{
  "hidden_size": 256,
  "vocab_size": 512,
  "rope_theta": 1000000.0,
  "rope_fraction": 1.0,
  "init": "uniform",
  "init_std_o": 0.0,
  "decay_fraction": 0.531,
  "batch_tokens": 32768
}
MLP neurons of a small language model. Each row is named by its layer, matrix (gate and up: input weights) and neuron, and shows model dimensions 32-223. Each number is 128 + 32 x the weight over its row's rms, rounded and kept within 0 to 255. Numbers have three digits each. A neuron's up and down rows have the sign that makes its largest values positive.
After each neuron's rows, "fires in" lists the words (lower case) most often at its 100 highest values on Wikipedia text that the model never trained on.

L2.gate664:142121101090165099166158155109120151182157194122149070112119081138136128075137146103099090120094141148134079154068156042216127177116091118121137131142068131069169141119124194071182139079147133129097104131099172140122104134154183153112102103134139169095132071108129087104137118165162078124134142106130064134115177131155129158162216099132130127151130104102162128088089140132144144144161170144103125097123118060111107109153121141174120132137158175109121149089104174133092137127084134132142122170138067161107138127101118083177132134135134139132160169111134183130078155167124135104
L2.up664:105137130104132099115134194104110118133152124192128174137096095074118110140168138151101127120163128184166115066121101210126122122092144117136170091146135172083090157089168147157103142167092099148114163130134162221177131107124140097120105144080143120163148128131166147080150182142145139195125071102030173134132132097107127154151104129146105080149188127126160180122162095128136106091152134075125126161151097186088134114069073097163102155145114135114093195135109129080127100122115167141121131123165139165170120143139070032138097085129105127148128126125133172070062167099138154140
fires in: "is", "being"

L6.gate122:126068088142118115100124120094094146100103138117123125097139151124145200097155073139112070172067098091174099166089129094151059209152149114080153120179160150070082112173180154170149092126112096124105071108131145214117112113175125131120073115165031103161155150086130170133158171144072079120143108137175143123062134115162137192115116099134152159149119133100081127109133133116129098128194112129153164108154103140119148152106068078109138129116075138096178112147157090151185177061183132087147176157131197097165167150098181068145104093065118137127107210120146175136146140132099138178
L6.up122:091115148098112154157180080131141170084105106112074166223110083118127102145113159138104084139145147163123080143127133141114158079121126110170121104142123080183129103140146087113150150156171131098124150125075155181136128166056164155149116103148123121125127130123166069115110105138124096108140115135170126157112102098087140118152110089109134121134098205101112111160148146124149072123191131161061114190087151143101122082088164119137114176142152079181123079157085158110114235115111075170101125116161150155117174162176136134120087130121143076122164136147066148133169092111093172113
fires in: "from", "during"

L6.gate453:158093132155155092106113114075033116137170145131164105140122133155101146091140090125135145136127174110162091099154127148131095171134081070091157124126118105161094163102090170104157160150116136117084132111123136085132164150095095137116099156161155083167113108086144074121088088162138122141198124188076153162136154132111108176159158069154097124137125094148147071172107100104149151101109153156133145109139156111116123115114162151146125111130142141135177112093111086135062003160100162111141153125043082146106128108142124068122193076122183103111090124096108123144152133153125191125
L6.up453:120089108096116102083119090140139160152137095149096103150141067095154146117158060183116091136164109114097172124036177137158111105132173049136146122133169109040100172115136192079175093151137135110070108122109156149110148138113146090136152103117162159108136075042143109115131198143169120102137140077117069103104126198176109153084116153154102069174159129173118137100159133101121161142109108163107099182163116140156142146075066139110102109140148080134160142118178050188172150118122120126147136163177113174136117099113090112182129178114132167112193091116118158114107178148107128150
fires in: "was", "is", "also", "been", "being"

L2.gate50:109144100146131138153170129135115165150131129136162154099092101120126106124117180076146103109120130119131170146159137145089160092147120199110122144122091077157145117158108104178172118105123116160205063072119118133092079125145155073135105119154113090140089116126112183120146169168174076178127100087098200134090126117157100088081171131154136181134111107112169138125134115154166079099132108109156100096085142101192144109157136113178163146181189081150101166181109176112128105123134142143177134120127131111124087190092149102088167212103130174136101170171052155090124125085087069118
L2.up50:090179102160129070138114118106096115135135139150162163131098135151110165137145140144133148120109149109111149153163156169129168118104109195067104074140140074098106146177104104118118181162062133149149134102129123112130110209143167159089063193040142125120126120137104156093137149085124136104153131098153161126090098149176103059095132114147195081142038146050132116126193106156085110148060184091135069114129144180132075059078150123157126153141138152108143134097166099094145100097109134145148163134116112147096123145121165085073127129113172144144145094116092158144118175148121139122
fires in: "american", "former", "america"

L6.gate634:109160141208117188141187146188089105132138153133116074150157086133163117117133087138097118194106143078124114132095159097125145126092152098110103118162128150082153149140141123119152112120087152129203165122135105135164146115064108162155115156166138120225141149069172073133117114132159148152135066139172121101161164172078078108209153156143155124106094153160123174137144147083129128151200146116104122113163117201157144078205154145101123127072101132130097148157082114089049161167165175137097161091137104130147099134140120117187047119143099115129108130147134129064141142182169146117
L6.up634:118158136124143171126104094138122111134115127119124177164096172154086146109148134091118138117127123111158108105081208085064096143177121087125105132113170136133155134129123134157113086103098105054143180172106130187170121187151141167138098110132094118107079102109125194122150082161192065130140102088074110114161121099123075182187138127084109099077083126124161114159165108125148108170088128126087187163208083166103111094172175105108102136075102137060149103189128117161112179101132146119114115020146098121140136159157115192166119154138115139146141169097108088146131157159187138116
fires in: "university", "division", "population", "airport", "personal"

L2.gate38:115131112142164155141143134150064127108098168136145110137098075127139120125139163162129161078131110152143105131109133119077088176073161148116178095181158153080102143187125165153154125135098136085202155057119128069136104154144135150107119162177187086111069185105134152168154161076092180164223123103162105182085127115114130104129103095087105119206101143180082152101124049092129155117158147122155108119159117052089130129196135121135165188142187131135138123115159066128130121120051126128154100087084159194163131162059085165109159152141179105105193113119125120132143109172137108139
L2.up38:161159058089202163128126142120130153156139126153137157075103121097054092172072147136170104118074162153115144142132102090084100145107134172088155071078155140127143146131190166090106125115153194141191112056175163115135166244201125112113169134140132103127109136106056104105127122115078139142190077078134158210141107130155121121125037132075123148095087084111092133147137144131132118110112150141093152082170149130139107110173109137161118114151142141154130158093137133077135142119103148152113115132131123150081119169120131158135170126086137099134138118112117123129142058186130105109
fires in: "american", "america", "an", "august"

L2.gate143:189172124136083116142114149134108116147110108150099024204125097130062143153179134145111146174140052141072158165105120107093097108077093161120096156112218078097154122122134139092101099143115195099123086160119125106094141135128133100130098125069123074100105104135171129105100178148156113160077132089091157080148145132118146128151081148100084180137187147154130105129134059079092104150110173094051091072057117188142116142136117115130107121114128141129138150126128076146175161180108154121147111096130183107116026112159124188153143093173169134109163085161132071151127159106133117094
L2.up143:138069089074182168077148152116056126127076160129091108108191074128120112143132138107143154097166112200091113088153137178092132159129140071150100101154180142173138155179115164172128165101111164056128162069120130099070160162141088164094117161124125119167145215130097120075175188133136142123172122121103106097113178123172164108111172169106125181172126164104133159126111115096170120099159151151136184127094111098133103159119120152109116085130127154157105187102091168110163142131095181046194086122152110214117078162110121139148129082128139108083099159127140105132092106139122080145
fires in: "also", "although", "al", "all"

L2.gate209:145127132084102105123150084118111110140172154165111178079122111102166162056110104191142110107146112110101143125088105122179103157085133111079101102172110122154142100137127165129166083106117153079123121119144106117118135150152151179136085109095100211171152108147108105094156152110114021163170155114152095097118182155100124098086116063165085118124174111093126102131135127114097102123116180131135129117096098111125147099151158133191146142100088136119164089106114164103148142069130137154061168070071090140166108083114226138125118138142048173126119098137070190176158121119162119166
L2.up209:083072168093126117101110166161121120141117164115142156126173145113153148113140119126136070111121126144167077108138158108144114162100151118115089097078125122155161082085163172130122121069129079117136132096092133135122074180094108193115147151114109190127120113150117093092098127094123129111097137086105095147101155157132180162112085092172125136064093178163157150188151104147145146133123186113093137114185144057183118101049174093149112133094137048095166153107109103110148084092106093134042137154108073170159126069146175144125097066133071161095155170117114173129087112122151144163
fires in: "during", "director", "daughter", "ministry", "directed", "minister"

L8.gate89:075147158106144137116215117129121131105097123079126101147112136126193176118074081148139105124130132048128191061197113135136119155155087126133185096109161124139102145174103076127126109146120086166140121141122108157135160134146109114174085132118118131125125161130173122056100144130115082084175068098158154119134111082101101143110185102095138132122157090105078117124082187096096150128119145157133091112142099138134120128121203177200197120095158152097155091104117102113159236139105131166192086124056144144132128147093149122135136112121124141118108133093159152100116138158159149130
L8.up89:118105176123126173213197166166173180133111111097127063112068041074125168202126029096170132144142111099146126116073123131089170129146170165158168152105193125177169142102098092120151123140086090132132117082136140126142191108143089115128108134096168109108104124158170141120135078117182146079101094111168202125131083084133211157139119108103156113147120097127091128187147144157097161164097050123114091106119128115129143125115166149124159155120190136149179162134132189094109147138129140087151155109155167078141112116128070128123117116137137121129098150161142128183153184181196135136
fires in: "children", "government", "governor", "california", "northern", "known"

L7.gate153:092122143125113071087134111040187168130193108056081120131159143074143138095092170097115052134102096065127171128145122194145182103162108143085100128102121142116115222108128111106151133158146170150125138217134162153179167154173123127133109122104159124156111107126114127088107197108131184185134070086145140177094116143143122151123136110178167082143115153160154114135069152083184127137142167115170122129102102134131150100121149162138152118126169105143128110108174098186141120171127159130140071130139123138140094115064140147154116109103116157118166129098168086169138158199148130086
L7.up153:130061132148201178142127135124152072120136134099103135133143113135132125121108104130050127157125141114177164071109050125172105156086097082127171172108130143150186144136165120137077145156111150139098140137107129165094186146149140133115164120068190131084140110112120155057099150084141090139143118068088130169167057128128105084150130129145108132114200100168102046182114129169114133142139123134077120113094126075107122092149163102123144109121136119118164110092095129073158068176100117125152194144178149131185081156107060148112104079136105093144133122116094102186192207131118155185
fires in: "however", "and", "although", "when", "also"

L2.gate3:125103116135192106083175139167103105089127182149113096152159078163111124134098132148076106127128081148070150118085075153075118111073145166082099126150170116092139142091100128219197174161170128071132191091149153149113115122104123172171193091101131179077137105124135124145129168142129106143153122148122174181120168117144173102126135099166093169096169150070155115146087082126109109105120145107160170132150165144026129149171147130125091134150085147068076137134121112134114175145096149131099111096122136130132084133065121104178089202089100103095101095109131175080182195147100119122
L2.up3:091152138081205111074072090123141098177114135127149157142161162166089112126110157144081178168148118141135115131138116100060146104107123156120113079111071121098102132143092151144122102138105140118160156138119115184158201119145149071095157125124151128129129178150160149092174081123147123115130142088137124106129156119183163155190149149114195133115147113118162131153156040175171071151138133099101116137108096135167116139204174102121126165130103145088114107128119133159098121170088144165087113139186103161142124101099167135131127209142094145170132136106135143200116105058084162212
fires in: "university", "division", "civic", "civil", "rivers"

L6.gate602:159067081182090129160147143131072098086112105105208188193160108113102148100132223088098105119108133126119114175158118156116096157115133105092108101062105129134084098153140089195160141116110123150110098106078096097195140180124139111121140093175042115159097129083105129119164137139130139140121143112187130154136151126157155107167118082192100178136146127113030111090134083040201161117136126151152181120129104129123165142088119131129119198124094135096113085159147131114145192164148151148116185129128171104108128203158154104110161090155105124130133114122087097151088089097129115143
L6.up602:090064110132165125152076136160072164114114052135129140143135140127097156129130094114088044127112071099161125107157101149115134128117118126126115085147158063202094099138121108066181173164106144115186131100129109146141115105127171161144115195145172140177101121152062123177108172100129053117142163179089100134077144147156102090097087091156109102178124154136085108103110201119188064093149090163125180180094072108100092100165136159166101132148153172105171129126112156093101137079134187123116190135151127153137170125117130085102139090097127116147128064127154137099108154114125091104
fires in: "of", "from"

L6.gate354:163077107046109170127154121114129099115137076111132133178131132095128098093116189041163064114147165116167111093166137093176130160118082128076116098136095144129164161134116161138154132195134138117149148057108078119099166136147121192122107114076155157146131172105120131109095179127147118115135135126128149167147135159115136107095187117142101092058181107116130170096122188191111147076138106105102085124147109130106174162057167078131069168133154141134143136127120134163155173097135155067100119116069150130178086062153166195201142161104133112087175185126203065113100170132184147117
L6.up354:180095109087122150103112185056139114085122123144122110160187146130179112110146110147133161102155088146102089165126090149121116126101149144115086118122115133161148139135095105131083147108058159109098198106172097117104108166121123104105169181134105112167149119068120119104139138167169092150145134100082060113105061131131098119036144110138114126114119150084083121107132122146119154194148097102127086147085198125171104099107114131107150068118095101086111114119079159148092133121120166118163130083096167119148176153107158129125140099114095114074114148156130090098095140102111127158
fires in: "although", "however", "if", "because", "while"

L6.gate26:063124153162150164162136126126144137114147105102153085107110128126168135157200077116145082132112148127065178127163109133110137177128094088079130134104067189197087144165141128147115106133109121110103130185163120102143089166130166116121097115090067085132118120092139182109099113100153156146192103146134099198104130108146106120135112093121189198164194144147116151060113118091116141218158169147091156101147121122154080120135109132148126114139144129195118152123111120142137106151145135110142121117150105102133163180146157082078150141129134080102122146065104160121100069050092161036
L6.up26:088146140139123098147110127163128104152136158091146122114059136114090132080120139118159149103144186106090114170112130191141155193086151175102131130117148149185073108083150112190102153130183115117105191118021102129128150148136098088135156115155051130049128069103134096126127130140162130070141112175125112167073117133131136055087198109097177119135163091125128122130152094098110079131148126123097128156102091158082110093140147122175183082181119155077115137133167105132093113119127133118069152094151183150048101156112171124131178183143153164167120162094114155048181154137140132111
fires in: "during", "for", "after", "former", "following"

L8.gate345:138124136152088183123114115121184127106118098104137094131197146111112095150183138147136141100106163165152128110114072080153100054108111126137139105079195109099110124159139091094056144113143150156159146205040116121152122154142133132156088098154184152075125118089169171122080117105120059110100071096120160124121082156116130139101132121144119103194157171076053152084108080108174132111106176037105126158120160143134143119130103179135121142111154073161124130117075098102155130133113184103191142120066121112090113146134172125157151109120123118157109092142124107089103143127144095132
L8.up345:169117151135139124161166098143080181153162216120120163186090116132194115197188155076191117140078081100160101091095087135093136149111170155121160122108169137133077110124084069094145161134110164110136186123105123157085122119105145133066180114166134141115142124120108125113123124121088177145127127170134074143048159117103128090136070133117074152094098090120118069102186141152134123074157149104148205143169114144170164167122177157189094179108144203083105142191109195186156088151088122120121091108122096089152133141144095183134107086102161168088160134120120162133085135120140156165
fires in: "also", "all", "although"